Weights of a small GPT-style language model, trained from scratch on English Wikipedia.
Size: 16 layers, width 384, MLP 768 GELU, vocabulary 4096.
MLP neurons of a small language model. Each row is named by its layer, matrix (up: input weights) and neuron, and shows model dimensions 288-383. Each number is 200 + 30 x the weight over its row's rms, rounded and kept within 0 to 999.
A block is one neuron, or neurons of one layer that tend to fire together. After each block is what it responds to, as a language model described it from the Wikipedia text at the highest values.

L8.up41,218,209,215,202,200,190,221,214,168,212,222,201,191,238,211,192,217,168,202,196,188,162,176,219,194,163,187,254,184,165,221,240,186,161,224,181,214,190,212,179,232,181,195,206,202,252,211,213,230,216,180,170,180,237,129,188,196,169,168,194,167,219,258,235,172,235,257,205,198,205,247,194,177,103,202,203,178,187,235,206,246,181,197,195,212,179,178,233,205,213,176,249,220,217,201,238
L8.up101,230,201,212,181,196,209,165,166,220,258,231,181,197,263,216,172,163,179,216,143,204,263,213,230,238,198,159,220,197,192,157,203,176,192,182,152,228,173,219,226,230,202,201,196,207,216,176,188,259,222,214,201,165,196,164,210,212,177,223,197,162,156,155,231,185,164,185,242,212,196,219,190,193,234,191,158,208,189,251,206,248,197,211,214,217,155,187,170,204,189,157,144,207,190,183,254
L8.up211,208,251,231,208,176,210,165,145,194,193,211,195,204,238,240,248,180,168,229,145,180,178,239,267,202,212,203,150,194,205,170,196,220,225,177,194,217,205,220,219,222,207,189,159,231,178,256,192,239,169,214,219,163,182,227,197,190,221,238,237,201,230,252,204,155,259,263,248,175,197,183,187,229,184,194,213,191,210,212,280,160,212,184,165,196,221,150,196,208,188,222,177,255,219,195,227
L8.up338,168,250,149,196,168,201,205,193,223,168,194,187,275,249,186,193,201,266,204,156,191,189,201,188,206,167,195,184,194,226,227,192,250,200,134,139,160,205,199,197,128,183,200,194,251,192,233,169,195,179,246,182,228,229,232,232,201,226,219,182,189,223,205,141,204,202,212,199,210,230,201,155,216,205,198,153,182,178,266,231,229,219,93,142,158,193,211,199,214,186,172,252,272,270,199,183
L8.up403,216,214,223,195,204,210,174,186,189,296,179,196,165,172,193,223,221,168,190,203,151,245,173,227,193,237,167,215,206,175,142,243,217,128,194,189,202,209,211,200,167,184,166,259,208,249,204,166,204,180,190,188,200,263,251,162,234,221,166,159,172,200,167,207,243,197,156,167,171,211,194,174,242,232,245,178,173,212,197,164,230,207,229,207,166,224,204,199,189,227,180,223,211,181,201,230
L8.up434,223,211,205,147,199,147,221,231,141,167,183,209,187,244,247,214,203,201,239,167,192,215,222,218,200,193,193,167,233,190,186,217,204,233,170,139,198,102,198,196,209,280,215,182,177,210,213,183,199,187,185,209,199,239,165,169,175,209,155,140,163,212,182,230,177,160,229,179,223,173,164,188,158,188,193,154,250,262,164,223,214,178,239,190,199,191,167,144,189,171,233,198,198,268,200,256
L8.up583,142,158,227,165,234,223,191,192,266,183,209,211,169,191,194,195,240,239,209,173,231,210,189,187,244,218,176,171,203,250,199,188,171,167,191,219,197,134,203,260,210,193,189,208,218,170,164,219,179,183,189,195,147,224,226,208,227,167,192,185,142,223,207,186,231,205,219,211,250,137,184,240,140,209,232,184,181,198,182,179,216,197,158,156,210,129,204,142,223,163,220,183,209,220,153,202
L8.up630,178,221,218,192,240,180,237,194,179,223,213,211,193,173,185,246,207,207,194,166,244,225,183,154,165,212,211,166,211,215,199,208,166,204,221,239,174,178,155,199,230,193,234,245,232,258,205,169,224,226,220,184,187,211,230,212,218,170,201,206,248,168,160,173,228,220,215,220,169,178,128,182,204,197,190,254,170,187,175,219,215,176,198,209,166,203,167,206,196,206,196,189,182,220,157,241
Responds to: Noun-completing suffixes. Final word-piece that completes a multi-token event or action noun, usually before of, to or in, such as laun-ch, don-ation, appoint-ment, recess-ion.

L6.up262,216,256,234,195,207,199,180,224,227,180,186,158,155,278,251,196,170,230,222,176,205,167,184,224,166,204,220,201,237,190,201,181,225,205,188,252,171,211,173,215,226,165,235,168,183,178,213,241,169,190,210,232,205,186,207,170,214,150,183,158,268,202,152,213,241,214,171,245,218,182,184,183,205,237,237,221,232,122,174,201,201,187,159,169,230,224,163,260,192,285,197,192,228,133,182,192
L6.up302,183,200,242,158,213,195,179,195,191,191,189,246,192,181,209,192,191,207,188,194,226,163,188,162,225,205,173,204,198,249,171,204,219,177,209,219,185,178,210,211,183,214,193,203,180,134,215,174,251,198,234,238,136,188,164,234,197,192,252,211,215,239,167,165,216,237,177,151,223,227,258,218,197,179,219,193,175,202,245,185,214,197,219,151,199,218,189,234,194,236,196,178,197,181,178,270
L6.up311,237,219,131,185,236,231,193,195,151,211,196,186,190,267,244,218,161,258,180,142,210,256,208,176,204,240,216,154,204,222,183,131,199,156,223,226,215,199,207,166,228,139,192,216,269,211,197,185,164,193,174,217,170,183,206,208,185,232,183,220,190,215,178,207,152,182,167,168,191,195,208,206,201,149,168,222,190,189,193,173,222,241,185,219,235,179,251,222,244,216,206,226,271,163,278,200
L6.up315,165,191,199,246,139,204,229,165,198,209,219,193,198,146,222,176,173,189,182,216,164,253,230,213,142,226,186,173,219,186,139,197,220,202,188,215,171,199,201,155,193,142,210,162,217,188,231,227,234,210,239,163,230,275,172,236,203,233,225,205,167,154,192,230,205,257,216,142,187,262,186,270,195,158,126,178,233,179,143,173,204,198,187,227,205,168,210,180,213,191,178,196,184,196,195,190
L6.up499,161,237,134,183,212,225,201,196,254,174,241,176,191,240,130,233,218,185,208,198,235,186,197,207,217,173,250,202,191,167,220,206,171,229,162,207,189,186,153,205,151,191,221,223,151,220,140,149,205,163,184,233,233,203,201,231,251,245,177,182,181,271,247,241,194,215,187,211,201,202,222,190,238,193,201,253,229,196,172,165,170,219,173,232,172,189,178,198,190,175,141,180,227,248,212,218
L6.up559,253,161,190,199,185,165,175,211,213,193,258,218,190,221,186,200,167,183,157,188,175,237,241,179,190,252,229,142,194,171,192,160,146,240,208,168,182,124,227,236,198,193,284,194,185,211,192,242,192,215,168,197,274,216,194,205,143,180,256,225,186,229,219,182,229,172,192,229,178,193,194,251,189,214,206,174,186,199,189,223,159,211,183,183,217,210,177,192,232,205,199,183,221,208,210,195
L6.up575,157,169,181,240,201,210,202,205,227,204,206,162,203,216,219,186,204,218,192,188,239,216,167,175,236,205,202,165,213,198,222,192,198,205,220,238,235,241,196,145,207,255,178,222,205,213,187,243,175,147,228,204,148,194,179,225,214,185,211,204,214,221,195,188,221,246,221,128,163,190,107,192,226,151,180,226,178,100,218,215,220,234,222,148,162,185,242,188,175,234,251,189,288,201,213,221
L6.up618,237,189,181,189,187,219,186,252,164,187,211,207,191,224,233,245,207,161,262,179,147,164,228,210,188,213,180,166,204,185,222,223,210,221,204,239,172,239,153,203,205,240,195,175,215,192,233,207,195,215,214,135,180,246,196,216,163,240,234,198,201,172,249,222,225,196,177,167,198,228,201,189,180,180,219,141,203,206,191,192,220,170,216,179,214,251,141,223,211,155,198,182,239,184,222,236
Responds to: Mid-compound joiners. Hyphens joining compound words or names (hand-embroidered, Falcon-9, MH-60R), plus initial periods and split word pieces like m-entioned.

L10.up750,227,222,236,206,207,191,209,177,190,216,224,210,197,234,186,192,200,245,171,270,237,192,177,187,167,210,159,220,185,177,220,205,222,219,162,223,237,248,169,282,159,172,183,186,197,220,158,206,213,187,202,190,205,237,245,226,178,225,175,240,225,193,214,187,106,157,193,198,187,182,218,211,209,187,258,216,245,217,154,206,189,183,204,215,167,185,207,240,199,239,198,250,230,217,173,213
Responds to: Word-completing subword pieces. Later subword pieces that finish a word split into fragments, such as withd-raw, downt-urn, illust-ration, establish-ment, conne-ction.

L8.up46,218,233,167,215,175,150,198,244,219,183,189,209,176,216,199,195,223,224,211,170,137,192,190,251,223,179,163,258,258,236,178,210,225,189,190,213,164,161,144,152,195,214,215,208,187,214,191,154,186,171,182,208,241,198,228,193,198,195,139,234,176,202,129,192,237,224,147,238,259,240,218,209,174,211,172,239,205,141,202,218,255,213,152,226,162,212,221,210,176,178,168,166,212,193,219,215
L8.up177,208,155,152,178,192,225,150,183,160,249,172,186,134,190,227,229,188,215,195,234,185,187,211,145,211,195,205,211,190,246,205,209,166,154,228,220,233,131,245,146,238,200,224,173,201,178,139,166,248,179,204,207,232,220,152,254,177,205,173,210,237,220,215,216,224,208,224,182,202,171,212,180,115,185,184,228,175,223,217,224,179,166,180,202,219,226,205,201,187,244,139,249,241,175,160,197
L8.up384,203,257,217,177,225,136,219,179,236,226,229,198,207,241,236,176,207,158,214,151,196,179,161,233,211,140,217,168,206,176,148,231,172,163,149,231,179,207,198,146,238,156,181,231,225,245,231,204,196,169,224,243,127,215,206,228,202,224,184,206,142,147,197,242,158,190,246,193,192,225,192,210,264,192,213,177,187,150,161,194,227,243,177,209,219,204,224,169,205,184,197,209,167,182,172,185
L8.up408,222,190,230,185,233,185,226,186,204,220,259,178,125,249,216,204,182,234,192,187,204,223,231,171,205,193,245,203,167,179,148,243,215,146,195,203,170,186,169,134,211,173,188,183,209,204,207,220,189,227,193,215,175,185,186,221,207,184,165,214,168,215,177,235,266,235,237,143,248,201,225,152,186,172,210,218,190,194,248,219,196,196,210,203,236,186,217,165,214,178,199,174,139,176,174,126
L8.up419,215,153,204,209,168,227,191,153,205,253,207,223,117,253,213,199,186,237,243,228,193,189,191,219,207,183,179,205,179,225,169,283,225,229,207,259,196,194,151,208,204,199,198,194,195,199,210,213,203,236,174,205,212,206,161,238,165,149,172,214,205,175,224,226,200,211,200,260,217,205,210,195,205,155,248,245,268,194,167,232,253,151,210,214,167,139,153,136,266,145,201,204,250,226,173,207
L8.up531,229,152,231,222,164,188,228,204,183,221,173,226,173,209,231,204,223,212,217,201,168,217,213,177,145,218,180,203,157,193,192,210,158,225,208,251,236,139,228,183,184,251,203,184,223,249,210,233,256,230,143,226,198,259,219,200,152,232,215,230,210,179,227,245,181,230,208,213,207,156,238,225,189,231,193,170,240,151,189,175,190,181,180,219,191,139,213,195,211,188,190,174,228,182,205,159
L8.up682,251,176,264,243,191,168,187,182,199,234,216,206,177,236,269,226,215,187,218,160,159,183,182,187,184,241,256,162,187,181,191,185,136,161,162,236,201,196,175,166,191,205,229,177,200,160,206,249,204,202,145,197,228,207,178,186,214,140,195,193,122,202,220,222,234,207,211,176,228,224,154,218,246,227,208,174,218,220,186,146,237,191,202,194,222,214,253,235,206,169,182,262,216,179,247,162
L8.up736,239,214,208,147,201,198,219,207,216,227,171,209,206,154,224,221,160,184,126,160,219,207,230,232,152,156,226,185,240,173,202,184,174,191,162,217,115,252,231,202,206,211,168,171,237,204,158,233,219,173,165,220,210,166,211,216,152,190,218,206,153,163,177,192,230,187,227,207,239,227,115,215,147,170,166,198,194,183,203,214,168,172,191,193,175,209,214,153,198,176,247,216,171,215,200,152
Responds to: Date comma after day. Mostly the comma after the day in Month-Day-Year dates (June 11, 1808; March 27, 2010), plus some digits and mid-word fragments (Desh-p-ande, La-ver).

L6.up22,205,182,211,232,237,193,210,194,218,260,206,173,180,131,231,223,214,211,205,216,177,220,222,190,176,174,226,213,185,187,170,220,205,202,195,126,186,191,199,219,205,201,170,208,149,228,193,177,238,187,197,136,192,217,140,171,235,247,244,210,192,263,197,175,186,197,283,235,199,159,203,205,200,224,207,202,258,201,198,192,228,192,176,217,203,169,119,256,191,170,202,217,179,222,208,224
L6.up110,152,249,169,211,244,158,278,224,268,193,159,173,193,178,226,211,255,192,257,148,148,196,228,205,201,220,178,241,183,220,215,202,243,188,201,198,196,192,225,146,227,165,206,191,184,196,141,137,237,137,177,239,227,160,208,191,213,233,206,213,132,251,228,185,214,193,209,156,225,178,228,208,185,207,183,192,214,154,229,183,197,160,194,217,209,165,190,219,172,179,186,159,200,175,190,213
L6.up112,224,221,189,208,243,160,188,235,240,177,221,161,174,211,183,234,223,211,212,167,193,192,174,184,188,210,171,209,160,194,248,165,239,228,136,185,273,197,219,212,204,190,274,219,196,196,191,226,198,207,197,207,213,190,168,180,239,200,212,196,235,186,207,216,243,169,238,185,188,152,183,223,194,212,203,198,213,188,209,255,151,242,189,207,239,150,201,192,180,222,223,231,249,176,148,209
L6.up422,190,194,213,201,201,242,162,226,203,154,189,168,169,219,185,176,223,196,229,254,136,224,262,217,189,219,208,186,203,171,149,194,216,222,145,260,246,181,230,207,138,155,200,161,231,233,221,179,217,163,147,194,235,228,226,162,174,210,184,167,155,230,187,208,118,192,231,271,172,255,188,222,221,216,206,184,219,214,203,190,188,142,169,195,163,199,201,206,271,184,257,178,210,181,245,231
L6.up616,207,230,254,181,230,209,175,200,174,232,209,239,179,216,201,137,197,207,198,173,163,180,175,236,223,196,206,233,254,195,162,218,144,176,185,194,226,179,191,171,243,188,256,241,264,213,194,228,215,194,220,162,189,183,191,202,153,161,219,209,213,270,175,189,193,226,234,205,199,227,98,229,206,182,218,225,254,209,201,211,228,237,212,206,241,160,203,226,198,173,221,248,213,162,229,229
L6.up672,171,197,218,152,195,206,184,187,253,160,149,197,203,215,221,196,197,264,141,219,185,224,176,198,181,209,267,185,209,205,204,138,250,233,205,174,204,178,175,244,247,202,208,203,189,223,142,154,236,203,216,237,194,227,181,171,165,206,168,195,201,209,234,180,220,231,165,156,246,200,166,213,166,174,210,242,194,205,181,193,196,188,235,213,190,142,162,215,198,202,247,212,207,219,193,215
L6.up721,221,153,226,226,210,195,181,164,212,270,216,189,189,185,227,233,208,185,240,169,174,210,266,198,201,208,177,211,143,168,156,185,190,189,136,180,212,258,160,214,188,161,231,172,225,144,220,192,197,218,167,152,212,219,208,206,186,153,193,211,218,187,179,192,204,214,203,211,190,239,223,224,193,182,160,185,212,204,283,217,225,156,216,242,195,178,172,217,229,188,201,196,229,242,246,171
L6.up767,225,208,225,238,224,184,208,135,210,193,190,236,190,143,265,210,183,195,244,231,205,138,166,237,147,190,238,233,213,170,232,226,185,174,179,225,266,220,228,197,160,235,239,186,170,172,194,234,169,216,224,205,181,209,195,173,153,171,266,166,169,175,225,220,165,241,148,135,170,228,196,217,199,216,166,205,163,249,198,201,210,212,211,198,215,175,147,190,204,235,200,192,188,170,208,187
Responds to: Article "an" and continuations. Mostly the article "an" (or word-initial "an-" as in anonymously, analysis) mid-sentence, plus suffixes completing words like nominations, orders, writing.

L8.up2,176,198,195,179,174,245,155,245,203,215,180,182,177,201,148,197,217,231,166,205,190,172,150,260,247,180,176,268,183,198,269,188,178,207,196,193,237,191,139,264,212,214,198,229,237,215,195,186,208,166,231,236,216,227,234,227,214,192,169,175,220,180,169,174,182,191,239,262,268,195,179,238,205,211,222,208,194,204,181,230,188,257,267,167,214,190,201,204,177,184,146,232,160,188,248,167
L8.up95,191,182,197,181,216,237,270,188,226,187,192,220,148,204,141,212,207,140,203,215,200,173,270,212,178,259,203,221,155,202,196,174,173,226,204,191,181,213,221,181,212,251,203,212,244,183,232,214,202,213,201,223,152,174,192,200,191,173,237,208,190,209,208,190,211,185,223,182,211,168,176,161,206,199,223,170,178,236,215,212,209,228,245,203,162,187,232,181,213,209,231,213,236,158,193,231
L8.up119,152,200,227,179,192,174,185,208,170,259,218,132,207,197,241,172,241,201,171,230,273,206,191,229,194,215,225,193,176,232,161,191,203,191,203,198,223,228,234,212,192,259,193,171,183,200,156,210,179,198,215,166,179,136,203,213,217,153,205,203,203,178,217,220,158,166,204,208,209,177,168,206,212,196,251,162,142,197,203,201,216,242,237,183,227,232,173,199,184,180,226,223,232,188,227,185
L8.up129,168,195,191,300,184,169,210,192,192,218,183,207,183,192,174,164,231,190,186,195,181,274,235,207,180,254,222,236,234,164,242,211,176,121,174,191,255,195,188,235,202,207,268,197,214,245,211,225,235,163,202,211,201,220,217,190,227,177,148,173,197,218,209,190,196,192,218,202,196,223,186,176,179,209,202,192,222,222,189,193,211,217,193,212,198,216,238,187,215,187,202,234,185,172,228,169
L8.up447,119,222,235,218,173,202,225,269,225,205,196,148,199,185,201,180,255,194,194,183,186,254,187,217,199,228,196,229,202,274,205,230,181,218,149,178,185,180,147,170,200,192,212,243,188,145,178,179,175,190,218,167,190,209,172,171,228,215,129,198,189,171,209,188,223,209,172,190,189,193,101,216,213,171,188,239,177,234,238,226,226,160,190,220,213,209,203,226,235,209,245,198,234,232,234,186
L8.up474,219,214,215,224,200,226,199,217,201,194,146,158,192,167,224,163,198,273,201,223,271,207,245,214,249,229,202,242,214,174,189,221,178,176,188,120,212,178,195,152,188,199,199,215,235,187,213,200,165,196,166,159,204,203,197,175,215,208,195,228,251,197,177,211,217,199,175,109,214,214,170,237,184,218,174,236,191,201,201,168,235,235,203,257,164,136,172,217,196,147,245,183,183,180,204,218
L8.up557,195,197,243,225,160,214,229,137,211,251,185,228,172,199,149,207,176,196,213,189,181,189,157,224,244,216,226,296,148,243,181,180,184,166,200,189,171,194,167,240,206,257,154,280,252,211,186,218,200,201,202,245,177,156,232,186,223,205,257,223,192,182,163,143,186,220,231,220,169,155,208,211,172,252,232,214,219,234,240,168,213,168,236,181,178,215,145,212,146,194,185,219,244,190,230,191
L8.up608,152,224,216,124,236,167,291,225,236,203,219,207,293,167,210,168,163,200,202,172,247,224,244,164,221,191,201,174,191,149,191,163,180,186,262,187,163,172,146,207,193,241,218,190,190,153,209,175,177,204,193,220,247,206,220,153,183,225,218,217,233,182,189,214,203,218,200,169,138,148,187,164,185,170,225,203,150,217,179,192,177,225,198,217,211,178,233,191,248,264,210,196,190,223,203,219
Responds to: Word "to" after verbs. The word "to" after a verb or phrase, marking purpose or direction (bribes…to, plunge to); also "to" starting tower, toxic, and sometimes would, with.

L10.up735,208,221,209,225,154,182,221,169,176,177,209,211,221,157,184,181,234,189,138,142,188,176,221,140,192,157,204,201,193,211,197,239,161,175,213,205,238,243,162,231,209,227,227,225,236,217,219,218,215,221,231,249,210,180,167,174,173,253,191,167,216,170,173,221,182,170,245,169,217,146,203,198,238,208,131,186,175,195,231,184,217,231,194,227,205,151,227,179,227,177,182,212,224,126,193,215
Responds to: Word-initial C fragment. Fires on a lone "C"/"c" token that begins a longer word split into pieces, such as c|andidate, C|zech, c|itizenship, C|areer; weaker on to, under, can, by.

L8.up3,204,195,222,208,149,231,219,193,258,170,194,219,203,206,232,232,176,241,214,210,231,183,238,205,199,167,220,185,175,190,256,177,199,266,201,191,175,222,190,247,153,199,213,223,230,215,211,219,227,184,155,189,144,235,168,187,205,266,208,149,205,183,210,207,181,200,197,190,188,246,204,168,192,166,165,210,181,205,176,175,185,230,220,200,162,204,200,177,193,221,171,169,248,144,184,223
L8.up20,131,258,224,213,214,160,215,208,154,171,199,220,221,202,162,181,217,217,189,194,209,195,207,203,250,187,200,162,204,189,167,227,190,182,157,218,188,199,182,213,155,191,164,184,192,191,227,238,176,186,176,175,135,224,211,188,223,202,174,183,170,189,198,226,228,204,189,185,231,213,192,184,177,205,197,201,123,199,221,175,258,162,229,197,240,238,262,192,224,252,206,208,147,245,202,208
L8.up23,286,261,169,196,180,155,218,153,174,204,224,195,191,190,186,165,147,239,173,171,197,192,179,197,255,195,202,176,217,209,211,210,193,166,192,217,170,183,237,200,168,207,166,250,241,143,212,264,188,168,165,122,232,274,192,197,237,207,232,198,202,166,223,235,208,198,208,185,149,213,210,156,208,167,186,178,178,235,222,187,167,164,164,192,199,243,255,248,193,193,197,171,234,179,222,165
L8.up97,242,186,212,210,218,198,209,172,226,253,254,209,240,194,189,189,160,224,167,234,170,183,123,255,216,206,221,214,228,187,178,201,170,165,220,210,201,135,168,194,230,217,175,194,182,244,200,203,240,160,179,215,201,137,248,198,217,233,238,197,167,187,263,218,216,245,175,237,190,210,230,162,262,207,219,175,234,255,230,199,150,161,153,239,190,194,221,152,166,230,220,188,265,216,163,169
L8.up295,126,208,229,129,229,175,180,230,183,171,156,261,226,207,244,177,205,204,199,151,176,205,204,272,267,155,209,206,147,235,217,167,204,214,204,214,185,170,185,178,206,201,212,164,227,139,201,188,161,200,195,204,190,214,159,211,226,168,144,217,176,221,180,236,200,219,245,207,228,209,174,169,172,217,180,215,183,194,214,205,194,161,238,161,214,234,249,181,188,255,213,208,183,210,194,181
L8.up345,176,208,234,206,211,238,163,149,198,192,241,184,228,170,181,182,194,162,207,167,219,156,188,232,182,230,208,156,183,240,142,195,156,198,139,203,222,183,187,200,246,180,225,184,214,172,256,217,161,200,226,208,225,274,207,218,189,220,175,162,189,145,180,183,202,175,245,215,176,186,174,183,239,230,171,208,216,163,118,184,285,262,168,198,179,223,227,228,164,234,128,197,243,235,182,210
L8.up425,191,182,175,185,196,208,199,197,193,206,184,160,241,172,251,163,262,193,262,187,208,207,222,236,248,210,206,203,206,268,219,216,256,174,204,200,211,141,185,207,214,194,229,204,203,160,220,201,195,159,207,206,183,251,209,190,232,161,201,171,271,248,163,193,207,171,202,222,188,217,126,157,197,187,173,267,147,201,182,206,221,231,228,274,261,202,215,227,229,231,213,212,171,187,160,198
L8.up458,216,184,201,177,232,230,228,233,195,202,190,237,202,203,183,200,208,189,217,159,193,203,198,203,200,189,156,180,212,182,253,151,181,201,209,229,214,247,190,174,193,206,201,235,192,185,187,212,192,206,194,226,170,256,239,175,234,209,207,196,191,190,272,182,184,204,235,154,191,175,187,209,156,213,120,215,191,135,266,216,260,197,211,226,149,189,208,282,179,262,195,212,174,208,159,155
Responds to: Word-initial split-off C. A lone "C" or "c" piece that opens a word split into fragments, as in C|ushion, C|itadel, un|c|redited, C|ritical, in names, headings and lists.

L10.up211,195,224,178,182,245,133,187,192,219,257,194,206,176,193,236,226,195,187,175,166,194,205,150,206,231,202,183,219,209,247,131,230,187,203,220,197,183,265,163,147,173,220,175,184,165,190,209,200,147,232,162,168,190,175,208,205,233,201,231,179,216,211,195,211,226,202,204,156,187,209,202,188,141,218,169,175,216,227,157,170,254,191,183,168,187,222,226,138,177,143,183,191,150,198,260,179
Responds to: Lead-in to date. Tokens just before a date's month or year: day digits, "on"/"in"/"of", colons after labels, e.g. "on 2|2 May", "Launched:", "formed in 1969".